config.yaml
num_hidden_layers: 10
hidden_size: 192
num_attention_heads: 3
num_key_value_heads: 3
head_dim: 64
intermediate_size: 768
vocab_size: 512
hidden_act: "gelu"
norm: "layernorm"
norm_place: "pre"
norm_eps: 1e-05
positions: "alibi"
qk_norm: false
attn_scale: 0.125
bias: "all"
tie_word_embeddings: true
parallel_block: false
init: "normal"
init_std_qkv: 0.0362
init_std_o: 0.0
init_std_up: 0.0362
init_std_down: 0.0
optimizer: "muon_variant"
learning_rate: 0.0123
lr_mult_o: 1.47
lr_mult_down: 1.5
beta1: 0.9
lr_head: 0.00543
max_grad_norm: 1.0
warmup_steps: 200
schedule: "wsd"
decay_fraction: 1.0
decay_shape: "sqrt"
final_lr_fraction: 0.0
batch_tokens: 16384
max_seq_len: 512
doc_mask: true
train_tokens: 123500000
max_steps: 7538
dataset: "wikipedia_en"
MLP neurons of a small language model. Each row is named by its layer, matrix (up: input weights; down: output weights) and neuron, and shows model dimensions 0-191. Each number is 128 + 32 x the weight over its row's rms, rounded and kept within 0 to 255. Numbers have three digits each.
Before each neuron's rows, "fires before" lists the tokens most often just after its 100 highest values on Wikipedia text that the model never trained on.

fires before: " to", "gh", "et", "ro", "k", "w"
L6.up268:108132113111140141163134144151172063069155081163113163154172109136129133118146143110117091168136073127122163193144118164132138082130141158057156127116131108104207163156154101150046057125136162126116131150058082123151127105101093155109131194158142120138172121143132082113125165106175107126139176101118126151090119127108062115098097206134136170113106164135143150093192157092080106111152124157108108146130109150136122142134115132181099075140104130143165136102086050156193132148050106128150163090096137120107121110119100155122224108170151111103199112104159110053148101156109125128
L6.down268:136153144116145063132136137177129091089094167112127086174131135096059114139105084117117172145122191143122182132148148128177140120125137148149115119144134153100102147121127134160109201122128112174105124166173101213093157082117091074077118133130139164172112134144093133120189137173074145127131119109119114116131124104069122104097132078127161140191143090168037060144054151114099188111153102161106113113158127085102092053177142118150161135252142100104120114165149092135127100160173154102094145106127126122111151113193151146149089151117146157094111098118173153120171127093110113097

fires before: "p", "as", "m", " 200"
L6.up622:138135068133106166189118128094139152111137131140092100158110096107121145124117066137131151148125096094126154132146132123107177126121097106138095146147120105160119141130125155061165114137093125079129118124101156114123137155108095150138126119138151145106113104200114077092049079158185143133079233163121081136147129141123117079158080138127113152063120142146129158135170148150144110108116177103136179101061062144097089142136131057153089131107136101054103114121202098123181151161177113093126162112097162138112116171163196132116158127157106126211128092143171028137111118090183125180
L6.down622:159143149158128069118148155115104129146143134137096094082167088104079128135125158171076106131128194113212100110111150063090117132060125152106192103100097198076133133100184119164097135116127089149165135102148103183121112149093129087091134150098098165119140185095100056148130117108051170108127134077151135143140162067152114135130148139149121170142118130146133192103143140156092108082132182120136124090104101108086182124129119073111150081135125104149149097189078126127154093125101118169171149197153128175197155117080142109138144139142156129105144137100218132091156192143096117117

fires before: "ay", "ac", "an", " as"
L2.up210:161152151142106109161153081156177116140106148099116067117085150143147172121133145076185141077082165102183125124126098126148111145104139129100067130113206099121123154153140178128120089127086117119126164142105132071159101153165100144171140148107134076104151162175058210093131098136175162143094160178091085107153053078133139122121162156197076096176125139121093093116121083084111163108114109183135143079086167145089135122093131120131090134108128161208163160081112078119144083119191108134122137134113196089116117153144111113168160170109141171129179156176154157123149153122120092137
L2.down210:162130159192153129132050190160099158117130112144089111174122061121100134145168065110109125181135059186172147167151161152140164116117156112143131131177118106136170082079132094155138109129097095139074158124160128074095114085121162114051136086123125123100118166130164101153105147131168103111161166165094121098091170161125088143141151087111193161088091093141050168122119098128098111033096145116091094109153112114130173126148159125101079160140156167082137115110077129107116148129100095147173130122145137114148180096150135134143118188115107130213097148159109197129132108133164180114

fires before: "5", "1", "6", "2", "3"
L6.up372:152108114081147105153110098086123163112127119133114149069065138151094127089152094160112096129180168150173147164102162176124134219109141139108128157118077143139127184107141153103109101138115074164100130053149132109171165144093132117108189159118125140119129143134181095112105087130187109124192083156148152082125205103097130111163121143083121146106114052174139118116140080150175126159112138199072129150097100162147118099122103197160104112201152173155062134115128072071130129065090111167167156137151118158113125171152081140091140089168086109117131160117095182102133151113108118134
L6.down372:125086087164129105111084101066124122162092114104136126178160150140106095100177158138150124126144143180160096115130112205072130104073112140151063152078068171149104108115143120126170125107115121126121165092077131154140089102145159096119119099104181089112099139158109113146166117156141160168165161123174116108109121120164179100186163132107115118145121073130089141082095141107189161130187126141158223160102157057133075102090161158138174075086125056110172140146137072133088152128187149150104131126123147150108118129091162099122153116125074157118184146131032133141122155153181145115

fires before: "ic", "ant", "c", "ar", "il", "r"
L6.up340:178116142156161153143164129125200108082085097129104160140090155124098097096078140170129083080146124103133119073111116150171086143151134101089185106117164164132128117119111135185136063158062140117145081123122169146094178122119103167176122140115098124151182116125110104062111084083149110155050139152106173120110093093143124133114152170107101051141125063171167137128133120132122116073123224109182133128180134133167136158094115091148124036103149166114145133139124162166083161121155108091107051088144099183173163118172130138128131146174114076134151141156102122111120110128101135180
L6.down340:131114113078071091160046092132111201152062141155092093159152149156137152118147108086153121146062086227166137135170099177131140160118154071126105138170130157113082152142167177087126108139106113141126178097140069127229105114133138145120119131090137132115144074110062148146114123149162157099140140103122113161116104146117190172136123173162144131157149099056159128085178080133077087163132182155096129095107077126157086175147100085098153069151136147158087140084137082122147147084131101121134158162128137136108101110141104172094155136161140148147117170076097115146170144139152114140

fires before: " |", "\n", ";", " N"
L3.up474:123120120171129067185158091132114112173115129139138091144083142149194150090092141175132138078136133145126149145170123107141129119164133182121085119126128126155150082062139151111090162100121098125156115105153078087048122138085118120142089083116116132149096094124135069180154124096128119107098142113151156096182083138089125140116193137154131149131109099091082109151192151104127169099127091105145071152116153105092105114129130144133128143169126128200131112119108233106179102153065145149121177111152180092098164068094029212090142083119115161132136134121126137144203117113159177121
L3.down474:150181142115143135060151113099133126149066126127116160146177136163085127174101104104126119170045172081115137104103145063124146179099190157057102183146156110099111168155142099139100127201159132156113103126125093127130105140130113116125080109085133124162175102141099186132128118103113149171121071133073114129104139081151144188178116110119173148147147123172156082116081151132115166176137148097105145110193114170185130175113087131156158126143171090134178129080100156183080098088132089125157069123127100164110108139140189088190109124154143153083105096160142110100049098120116089124

fires before: "es", "in", "b", "or", "ic", "a"
L2.up747:106105134067114101129109173140103131175108133113181175104143147113078184160158084130091144105112089107153071089164099101126107098162111087140097097067161158109078143068145189156165107076085107154112085137146138115168128124108139122147130125146121084128142070159145141139095157113138127184107126133155179188088130185125125108116153146117131124111168140141119211130094103126152167145068113078129169144139124124108153094140091123119087138116203059137136114122139155140107138110228111138090170186051179095100113126118195165074125132071174121124129150122176107199118144089118117099
L2.down747:184119138157125097102118092154153121114093147141179178121142140081125090121143129139146109084092177061207059169139125118126126172098159168069104098142195168120121183169099119146104086075148101116130135127145135159109133151077146132169097154094143108121078161089124129132094078116147113115142122111117153131048074210151054119095145102151156111195117117139139099178098148089100106115134161205203151109146108119159151168144099089138152070151118139069134132125078160068133180133162083131153128173087128149211135110104120130102093107126129101164116135111098129157117153140159162110

fires before: " |", "ed", "u", "ing"
L6.up308:152166076161100113131094143092129149097124162179183104088138092145135131172102167086133120118120117132115124143065092099095121212088129060130051091106120159163156127190130144172188125101085155168167135146135164115144108085164140155100057139116116091082079100126102135109126100154162124107124128168117170154078126131157122090148094128146124161153071099100099189125093126119182187080153108087102114134126160125139187156112091150116152089177110144115120129092104124191183146108115103137116126122180181094205163114155128117130085125163134122144102113072105086159141125035114172165
L6.down308:119117150048099072157125159137153135071163126150117181145164126086138128159159140190148124182147110107062084098085103181123146075110076148141190154122167119116161081131127129088192110149088147124145105099098143177135134177125100148157118118203084125099163083135119089141141065162157167172135114113153094042175121111121140164157079097144171136084141145093120095138088089093128134127137164132142102187150073129121123173127137165143100093053070126110124143125169151143123116167170129128110114078048085154129120143167117110176173143136155131117145166111120168097192114114125110084

fires before: "p", "m", "at", "e", "en"
L6.up498:143134097129117110054104151144093111161165141130124152109092134050138121128139079150093169151143060093093140122106161136162140115117122189153137072136145101125144151136122192104133219142143050117184181154113112191101139166108130116126140167148084189183165110123070122112132102151134172181154153187139147176163063147149153105182128111090102141115104107120145168129084132202105132130117164095113143087097103096093191089142167058209145093068096143129192115092099172142135139113114116131099088151103115130130140166143126112086102121117108141125113143115152153172112146091110184147
L6.down498:122081082156131137101070218076106137181128103125141140126112191150147145167097156074105083155114163155095149133142176149144127151068141109148141126150106162154121135067136149132173151094163145094126111151153137136170143152057153127117146120098157125097143161091127176127112095149081051149150142139128148079107145134153105084159089086097073138112123135163092111147059141148172195162130069074085177107171135105165152130132047083171104130102130116123122105133077177114127100144173148101091178203169091127132137176127132096201158131074164131164085105108120137134107138102092112127

fires before: "ing", "N", "E", "al", "W", "er"
L2.up259:116127096141128136100091142142169113118150134109136163134115131144109139106052162150178175151142148120070162157126145083138090148164129178152126104107150075123091134101082201194156144130135059126148111163119140133116173132123155103132142138107121096128151083093093093141095180160096168154093154160118136131155138122082167175105141059120130109182121119132146107154157085223124158091115130101139104139159051098174141156111101179122104124090073160104096175094074164108106136111154121132020109116111118162201161136112133083138138156152130146034134109142132126110044114140090181113
L2.down259:092083134116119227167100111142092124088117089117150129100109141133099127168139148095154132113126086162128118170111146184129155150152122075072136118146209112121134178129118093084122127155139115131148117160135080134149113114125097099126121102097101227153137176111064148042123178169156064166140168135102128137127139131142191027177119116151133129113120107164158164072130145164140076129096181133120128163078091111149085116143110111136119024122131124107132195115196114135121117125139161103154087092171141077154135111110158185100161171140145173105146134098127065132132124123117106121

fires before: "p", "le", "c", "t", "as"
L2.up26:196111135134129122188086109112157093105095108136099131133095082082148181101135118104130152174189119079063144132124112145076206110111164087114153157112069144094131197142122169121088058143108050133113160136119105127102106116060138128121118181134138120158118096143109119142065132136135112148125087144151132162139159097079153213100122152137133132156138104147154200066113144126155111149112156149087125128115146063191166203198178155148083058116187105206085058118106108190136126123134129124105160159133159150137107125125117132157142124152137126151160141130119134142111166135137136089
L2.down26:140107075118135170094137162194096090073128149127117143150142181144113128103094140125115150098133140181154125108103130133136085124123081103150146134141096128081113112122158116077154110116138092121147116161141125083140133193117201117191175098153181154116109162109180166167095062117099089049071141097127128171085082158132105160122190139121155143127143121116124176114082094124117116088139107134159115147138172135128157097150123082137092254101084161156123090184163099076149128167179091069137048137105173123088176098132127173130121142111074140147152131098146123173164143125075129146

fires before: "19", "2", "9", "0", "1"
L3.up522:103120138122126155090188113138143171143127172109072124118074165136211152082152128097139200069110113170104143136115154156109104117140156109146150115109091140156137118142107181100177106136056077118094151114119105114185143125140116116100044083135091134173106168080118113202182111143202149096149185098102092151184101177106180108145098139037124116106138111135137150127175127148090130122145156178125079127157123213089099109086117134140114118112101182144125129138162107099117155116142154103096117113092149060093081103160105093110149099141162106157143128186139124170082135071147132149
L3.down522:122143137175127150140101125141153050147186104109089146106124137139185093100143108179129107125156160127089125090097174085152102135160140031126082143165097121131074138108139089160171090079123165096070137133146151106150130102126156082133114164133138150100116151096127106035118152102091171131148147118189113155127177124123097077104127071100110130169112164141089147124134140116123184119077115093154199083123131105109186125119128121135118146091158094092139129161177084152138149062141196119198148126147110171104107099137071214177131151159132139173140171084070182097139154142162119128

fires before: "d", "t", "ing", "ul", "u"
L6.up98:090143124149128135057165099103078101120132152138041177172152058123141132073150121179158145134160133131106102145097155169171146111131114086152092133145117099132135115194122115116154100105120119111140161109137143135128110118128140170106098072104103177207105135138105123154100132186146122100102178127198145176133107108108135073102161096169108135158105135116051097142104157143150168151124149097117056191097153122182110142111147132160101095170103180080118134099084104171181079108070128160112121127203147105132149106180133097077115059135154046134149107140151141099141084124164160178
L6.down98:149170156127175135073114111227124112129144113091127159141145050156109180086124133178104125151173147130172125097136166070118088155178128122128102097101121123139131094117082175131124113182117140181160092092089090149157077123089119134105083122166117120101136099096107113158129104089155112198159134111196117148122115135096183081137112194186144140166122119131085096127121129172024109074153132172131112147179109138099189121115135135126121072154105166118131137136172113109128111193197141118093184104080123170091108136132137108147125067065185136095094079131127108127103140146138113153

fires before: "l", "ic", "e", "m"
L3.up284:125138057061125119176122119143142155135190131111077184124155154200129108097166124130091159048128082126117122126147139125126163121154107098068116105109121142070117132151095130129071119124107082137083088133088158140150139171136165127106088162095113202100159102128104102094109121113154097132101092123185117156119175066152119117112104141107168131181105181137145080168098148099144162168156158106161128155138106128142138131129178094170139195181167151181171068111105136104158111108082124168189111184171153125178142039093126097091156132110133150142095135157097062143147078170161106121
L3.down284:126080078091143124099144125169099033122121110072167142157102134126117160109179147137176106151201051121142125136101124143097185103109117128107124127163156106115094135146151117150097097162094038122141181168149140089196128127134128152117190153142145144127085134130144089145097142142119156076109050097133191176096090098155113157185145095113108166113103142108110152128128129169163089079118122089198103160146204078134134143113150127116132110072141210125141088161102169095124102103110146120130114214138083115143092151162084135101111167106122132129112142127089140194148110172130159092

fires before: "p", "m", "b", "ment", "ic"
L6.up229:137064134139132126165118069148130157101113129145120064163126148079134115111138091135089142127135183109125157109164130078215171133180132094144093119130147202140088129041143165090183167127181125103099123091143170053102075152105089141161126140110154147120075131166126075110189161143104086083107184139141174154094114126209143204124088129150154126165120096154145168119132118085115147173095130104094160095097106171133149137087149087136143089151100094134091220133119082112136140102184097133079122137139144137106112159139151140032118129124136104133150122149148109156122142158149119157
L6.down229:174183134141116135116085191213081108154147124176108136126192097122084152117165145153210129076140098141164116141085087158113115192185097160114120121158152161123153099106134135132111132069153087160104123188144159168146208140058100055146171099172116110114119113098124105091076166098129066121143135107200119115101117107110072117153113131158095134092096140112118137078110105110081133159170120166146108101092118135150084101088064116145082131166106149137134134163191130099152109160127134119130152106164090116152064098153097094144149108181114093114105145170164127103179159172135128110

fires before: "l", "el", "b", "er", "or", "ic"
L6.up286:154122108190172130057097161113126124174121137140116140107100117134136110094132132165117137094158099147089141119091061107111190049174110178138108119116136091109130122103113146136121127101115098079133120079125143134117116091128164075099069151118084145183152174099188086167143175110077115151144105108160218101086165091173140114118112089113125138138138107156160150135137142082132093145158130129132167092138162156093129114114057161138167063123164133170159118106135170152124086053109176076114087142068143181185165120145187160168142114225129135139117150058135115113098110156097104128
L6.down286:187116094143135103162090144142084125144167173122116136147134108054113159133155078137096072225113115052177122100093126136147162123134177119122136159116131121143092118126130146153147093150140114171084129168114094089155139104146174138144109101132108155084079090158107102155089116106148138101180095119113104118105089105162111095162173229193100164156115144114143106110157120160116127107143170151140124118119120099162139080140182128166143174165058125086091145124086055087075143141076114129132144127107149096112064076070138131125108142131119170163183206155153183084154133139147144185

fires before: "t", "p", "as", "m", "ion", "ed"
L3.up392:114104103121195170173054142119137088204068125107095099118146143141155166130130112100096093163126081079068212144146104145201127184158149197156079155168081108118101164099090119119143161134166180117139148140169152087090116111090158080138145143113146123143090106168111133108154162148134103118103085119107154158087121119149114097145121153134141121050107109135111131111201147096137151149149141095141145175074117089157148067065145071138147203112151122124148099128140126112124122107155094075126083128164158137118145133124195046111185120097171098163110165143138155103081145125134104140
L3.down392:115148073134182110209161161136124168086117075181122118157149093074150078139123178165154100122104180103138120152078159094100123156076134093112114092115102108144142165124159146136145196116152151141147084189167138115157150183094117114155133138131115107109166122123140127114068118160099088086121156127072155138111146131146120094151120159088145163147161026156175101119075104163185121141138163199075174136092128112136137145105131151075086197138087086138124082094153169119137127125125128109122176141097147084195101174116153085190079160115122147091119112060127132088103099091127117153

fires before: "e", "ion", "t", "al", "es"
L2.up397:163086152059111120142081148085145178150121091119113151079174176103129111064115119178164185068134104082202107116084125115157140130078086146087073125140132138127092196139137141215117111137143106221122133160079108121137074162098145125120142095137126197176097102136103119093151091149124145106118047096155142158155138126136151172158130121089091092106151141089100139137148140078116117116109177141168125171110117164170106129122115150116211093167152157088168103126102169120105157073135122100163124142130137167111099089123155131172131163105172160146070154162112157085119123174132081153
L2.down397:121096121100098166166159073122127115139072134077094139078179097134116170160102163131124132074100142155131149146089117112092098124134123129073131090150130121157138153118147161190078156132103122097150146104194199109133167146157158091201137145100152076106046089120182119159156135130121123175100117149107171088119171175146148165118174163102144112119081089122152093127133173179103067112116101122145183131119132113106097164158130134133162110150119139111129064194179116121105124075123130099086092142150186090172141140163139085058158098114148048133098139161182117158073150171120093080

fires before: "n", "il", "in", "ar", "a"
L6.up577:167106112143160132149142146118133119091136157134133103139187152079158094110096126116111142167128120157154102076162150109140104126200146110088116163212156113129159169100181121117118121152095101106115159080180133109167235136120184183174140136172106161133102105098081111078140165090168155113132056053131151158128158146128082055139125126127100146163193150106126133079147125151134093061118168114111092127143100180072106172126131067088096144170105156085177162123140113157077116138106098102123104116100120122186145144136089123130131134140116197108094166060146186117111142083109149133
L6.down577:114123160123120148106188168103112135113106119130140102171116168186031137133170165120160080103115161107106102138128150070109160138125118106096174094153177177137130143151143108100123090142102168080157097130127148091086148152124155208121172111175110135131168180090099089108103131137181107103144100154123120128143081130194155101092123125103134147081153127154082121136156121100105028113110106164079087116084091119109191147104131197044152112112142103119100165141098137127132129167185167147140114107100199138140119138176089124213108180118127078134087086137078171142140133151167098125

fires before: " |", " (", ";", " and"
L6.up297:102131123182198167157120063172121048105120080133141086113117162109158168118186110107119103099184139152122129185126125131072099154184093123144104087163115104120121162144059149146171078141131106143112167095122080108149127107183062154114140132100165165079123091175121137130092131123165120125126134130228096193097159137096146142162142145103131157091157075130080108109179135102158142082159131141160105108112049124123134125146076090142158074135184140135130180172091131182097092127137104164106123188164122076108125118089116170087091115146133164141159152120146109105150151159151068121
L6.down297:152145173116136078124129167109112127170129096166054124143105124103118204138095148084154160153144104086163106090107112130143160117111123117095120217136133117066103136152153101129166144110115114114126081174126179090165148074153148133162142109159150115125158164067184153186103156125073191170124170146149184134101157126139103128136153132085172100100111134158114137161161085154149139188105120059136149081132178136123100097150182132117097167118106132180097090090182141128110154116175152085144089058073111169104043108128155049141140110157138123077155108106101122153123093093084121094

fires before: "le", "y", "al", "l", "p", "es"
L2.up474:125079082211132170116115057135143120064083116087151136102122111133196084155092136130126071094109137118105154083126143108119132099121150096104129151117101139101137139178082145138141158150192097139125096092138114112159114212108093142151106156133102135086130131138123169194156118140141141217125143145081173152121148118121123166127125100153151129140158095124165209133179114156143088135134147153156119130120182104184095133142150092120085134079127163168168185054096119114056189121088145124109125145142120121180115155170111147157135136141078140065125100046153078149041144115126132103
L2.down474:113123114126171092132125114097120170096112129127098176129181096198173173125114112148159079134086083140107136113171198137103068107117141112086083143188112138114148139126086148143164107157159130119130086095139087098124166160067059157147145078132162121091174090128119150141123058128118090154155148144137125110142132102135121138113096165146140209171126108128115171091131127142198168122060066164082206059066100097087145105153113115102151114182096096163157093137086118101138138118102148154122111242145121162118127146146148134095100140140117170127161101111100128108119152197161134163

fires before: "t", "al", "ro", "ing", "w", "a"
L3.up214:177141133083157100146159143097161150096115173133079182138190109161147118080169120108128133123131120147106159148134132172141131149111133097093120143111108118083122117159133113179144141102151134169135130130125103128149113112104121152073125162087120110136146052090069073084105114127206075146087069101090095140127088126161171135074129164109168184174118104206110118088135164095123126178203152137101109158148141121141164095131114133119124120162127106070163093094121154162102130109066171073121125064126166167091157097172036117141146166116047089095138128094144165131157205108104166126
L3.down214:188134095141111139110148126174181085144127152094152144106125084101129158133086113153142149127117098075159127122105161144126109126115136099109168090163124170119066143135155148140090154096135145117126114143157167144153133127050110140166211187053148148158120109097118164129183139124117112169150097080124129161102138142196135102207126092124101175069117113150101086115118097151136130133161122135100096073088036164123104240070098130128136135103068077124110111153148163167163135093126140156102117070129165112127045106131138143164120107106208106076093154123146113138139150138128175170

fires before: "p", "le", "1", "ul", "e", "2"
L6.up594:159123109147174106113152138147074103156122136142131152144160091129152134117170084145156152100083140095180116079194128142130144098163146098128134178133129096134090100149118079109103101130156166137115079180157123121165143107099125154206127119179109118131123107151095174125099090175140120108084158090079138129118097189114130081132146135068183136185112153125126193116092167113159071185079123064142080145191186074163087093150157083118109164097188166110194118103146107120142126117153121220135150082077159083135119128149141128174104141080156110080142125123123079153055094119132108115
L6.down594:143180138137070128133199152130110109139145101168179118160079125161189073158101184067166123087145142098151112150136142047145104079111092114153098144149115129075134118124137063100154106154181116144137110104096149131193086151208128128135096142127080149154129153157165109141180123061152090176106139144163140110131107098104116149103126079109107147172164099129090144091139165160151169150115106125082124075064133113128127059114159118107065152118161171101094153144093082117118110138184072167190125164143200108133148126152142117149128077119164159068084122110137181146112099148166112105

fires before: "N", "E", "W", "5", "0"
L2.up200:167143109187144166140149190094117113109065118112152139151126150146150148104097165098168130172081102137140068171133132145084081138116092134162160136173145135075160113076095108205113098125104055139143164087157151183174091172118105106142151131114160060102138201129146139098085144145083146163116105099103137174170122124089171102135123160114188114143096088127112137076161124092140148133135120108123127173123113119112096153084138140158142134111081066101193162157098165097091137114107094162126197148122137076097110085118106129126157175179201118145104113131166045146071080159133136172
L2.down200:097145111087138187148135089146180179197146166121140097161179142103069123142126134111142189131180121143170148092136117106145135160112117128094106125149101097127147108075083104030092191072184123069137144144127086119094159133131124130122175176094152164121137120124142064141158106180124115137098157126117149087108126150127118120093148138147053128120089167112106114202079102109106020169122182129153196115168144126100092132141158105150149118151112101135103135177124134178087086148151136145125114137113071130160145145155119184087137059113142167182078119151089163139116165108120082108

fires before: "e", "i", "g", "d", "u", "ing"
L3.up498:128125139103106114064162207090133130136138082130147133133069163143124135093089121176133094116180094080077132152109108094080090168177130115103189112090115082153109174208162111107136187112129146110166130127133137114149178106119159114119090133197164105215093116092130173106157083152158099108099144118083114101119078142155118142106161186092127062118178079129060153105116175174102089069109109145140139145141137122129122160158160109145062071092125234135112090164123122120145134109156130119112172157099151149095146137121118117112132164112132136150129071101099143155120180143144154188
L3.down498:131113101114131109155053193158172101117097225105133173099090116144080142120125100180196167098083140054181094161136117119123091143105106095135099079146133117133167108087116106108139097120056136113222155149123120129152157095112111173136111159173103085101154137152119134169127129118131205163091096143115131185153176104108195142121172142123119098156108155065152119164163050115117170106073123153110125095066126104136143123131144147113183137095131065145171173144121161083145141102156163123166143098135080121107115118121138112129126111118169161171103069171120078150116098156159126104

fires before: "g", "ter", "t", "c", "d"
L2.up415:070145177101108153108141118090116125150092143188076157078098106081124159110104126173066052114123065138145042149149156177204150089115120162062132149105103164093102126155138124185116108097177126099147134098137109127180154127159174116143146124176110077170133089096112146165137203084079105127145116149157064116178122134152190117131101128123161127169106120092130129089102205163191116105136087138117144171133120131126149098143139143083146133110146138142143150138112195153115239109150102141150115117145109161040130134114148134119109111125145103171142128090158108137101152099100124155
L2.down415:140165153127146090099126150078136142125147142123148124150153197130041124043166146148171161099119204160083151146167110119158117177144109130114101116122175114122142093072144163077129153119114080133116124148138097122115113092112131153131128145132143180115078121107151124103102067155167184106130139150060132139129143187120156117141163081141061101181152152128130120141136096103094187107104167121108124124111159145146105108062082162137151115099142199140182139109078144145145085189122063183094166115066170093094125117106044110173111118179114127113079104123165167141158062135121104171

fires before: "or", "b", "p", "t", "er", "ul"
L6.up88:091128138157106140113068226126156131125153148105087140126103103089160091125134132148157095107169144048125109120145130151150142175146097123130116056178129073128124231081125146093134143151076171175113162113091075195164115121079117162128072121118147154156105099089137129110138103144108130096127100132139173118149155171125073133133173149118136136157186082119126128148099133132078109142187179115155095194127127111108088145123112092087140096154102161135157104149085177074069098125126142184099112124095151136151125154170096135144032110174135117137133136169152174119182166083186147101
L6.down88:080121161092118126113139098159129164092151091144112129104182103157140146173142060135186181105150107134148093063106163066092119138161165140113143143144184144100120072152131157188102145129140076128080119127149151092107098210144115145157136118114149024100109107109103132175150137131145167159137189110176127155106085080119125131161111131101103141173157102111139077139146169119118120136113137081151104105164187134159097143077153104106133113096194148137136113120115147112138143106173194136103097158154164146139129145065116130063176133111167130090139136166133110170022063112053123116

fires before: "ay", "ac", "|---|---", "an"
L2.up55:074147133072139107163147107115100175087092146106125116142125099090117170110096090107174139118122102071137149155132146116096145176127071106112150109118143057155143130071139122050126151109121164152161118189125177116154119088146113115110125173109077148126131133142104165139170202132120091200115156218146143128165087063128128159125147172170191099056138145140123106159143097081149083096115089125137171145093103164147140138120125165066140159084202152128061159056128179128149179120160105099121105121161141161115143125141130109148170113218103118135162087128103131138109146149119116070
L2.down55:150146221109183136204117123169113185127131120130111110097154122068117104090170095101141129155154099151144156131143189105154072130152132159110177133108129099115120108132080079113124095105072154153098071141121124107149092103111139175151126146071148097044198112113081122125107109129132166190097128169128147101155178080103132118129127180166098116065177147128108140085106112118080116061131210108079140175120078162076170172130090087136091137139143141062123124071136157080140117157147128101107164146142140123142182124104151138103111133162115154149165143120099206151156179119137134150

fires before: "N", "E", "W", "5", "2", "0"
L2.up445:116219106199147150100118139186135117075130144107095177089128141090122142119080110136156134181147163118139162107092089152124196177184126141195121149154127118113124102104124140131129141160130135143106102159096127165121099133149101121106139191081151098120111075078044118108105128171092089131111109107188172100133120149074119160049105083127138171122115098115109119149150115168074106106176071158162111139157105094106091134163118151108096048131110114127140111170079155163180069164123134152171106158144157135181164114111146130100076119217200129104103134106082133157121153140132122095
L2.down445:149162142188144152162160133082126103143147024153180180112135124163154157116109144112134171100136134165107123155140115108113113153126117154119149152159089106083135117113165101131087179096128098127150158094130126121140105113070127140174095164094131111123108145122098075083108150156075120075065125122147135116161057160124095115178111115147125141183145081075156131063160161088094175091104163133167136183183123170179169165156191175180083106075124181074167162144156127090173118078116109098083136092172073140133116082142125134156143075090147160096135110154106069181114122146110113112

fires before: "m", " was", "l", "ip", "w"
L2.up306:152147114084104168185093087094162112065126106099104190097141102137073098166161127172081205122109126107100100098110093084089154182209080078082166121141132110110122107190077131088084119196119149112105128140138160143104066089141147147074065122123168096091137166119185153129104173138128086115139077139128165168100152103106089141107115109108140119109119130158208153094179142143100109163143086082122128193143133111123108171120152142158141175192115130145087172172115126138132176118139177105101099121111116171172116140130148111146130133128130147091089149163155065148082121148079146101
L2.down306:122168132120102085127174100180118084161109137163066165106106153176173140139106182110145110127143121084145085117149149165089138092152141119117105140132114088085094072146102075168115113151116171111197087172101158133169113129184124124123179115194144107077138122125056118125152095125173127128137123072138084164133151074136185141170115072084182112116124222146154155169070189126190141150109109106183136112162070133137110174108102159124126067173118147144126091057164124138135154111099094156073085154126138135084155117139162117115104137155153106149091126171105114114120079068124131162

fires before: "e", "in", "a", "an", "ed", "ion"
L3.up120:092128087121121159116138072107138081145170122167166089128109115112174113092134103110079157103133104132143135120160150148146174133157129127129148047071103173109086137050115106148094114138174091164118079152130166155118174145094141145074071080163114170123121135179094105171124221121101090155096139138131218129148101138137142118134142130055111119085159157127123081131112140153151136146127094114144142196145162058076135123125098106100127102168148051128173107133122161133112164104162129071103123139195142138171125108118112130179144167139139101111086089072128074096112160176209162115
L3.down120:086108129132156084133145153152125131136082165107199128125133100123126135152097170097109111146160128139177118111135104167163222078125141192141123146099141159102065099104123167177092163144123124107106123153133142141108118149152084061156125132127149143181148119187077085142069121133097129112073175113123155183151157186131128126123097170160050106168130078140062108108118114126116139112124114180120188158119146154124161103110143106116096170139082137128146043232138114132064182066083108151137111157146174129119102058130150123125136170099132108136159087105122107082155106098108193111

fires before: "0", "2", "1", "5", "4"
L6.up395:115129113144136105105145096076130214128128091159155144197111061135127103105053064110178087151109134123112158140161120152108101184128111166160097090157104175131116086073126183139164109123138128114148109123127161095129131128118088148141147189064106184152109091176068146166157172201114107146124140164116155104129140133112118129140133190122137093135094105101164111148150164206107102095154120158084111098146144090131167094057144160190130134172102115129106151159095110079137189135112121167132117217117089127200103130129134094127144109134084162093170106145075095061130107124131138097
L6.down395:126087172126099145072109148109156106192120120128136155067180141090166172215129140105134152160183116102114086134070118117134118142124061162131113123147161105123195143144103085054139140126131083118082143134113100108157150143129121160129151122152146119120147100117075128119163103137077145165193153152061128104132121092156155112150131127153131122111078109054049123200121114124160180158112138145101169115156165092122090136188187130176111153128121103088146109109126103131158106155117114108089077067140096144158198048137146147160135179089133166117127108100106082112197196104121129154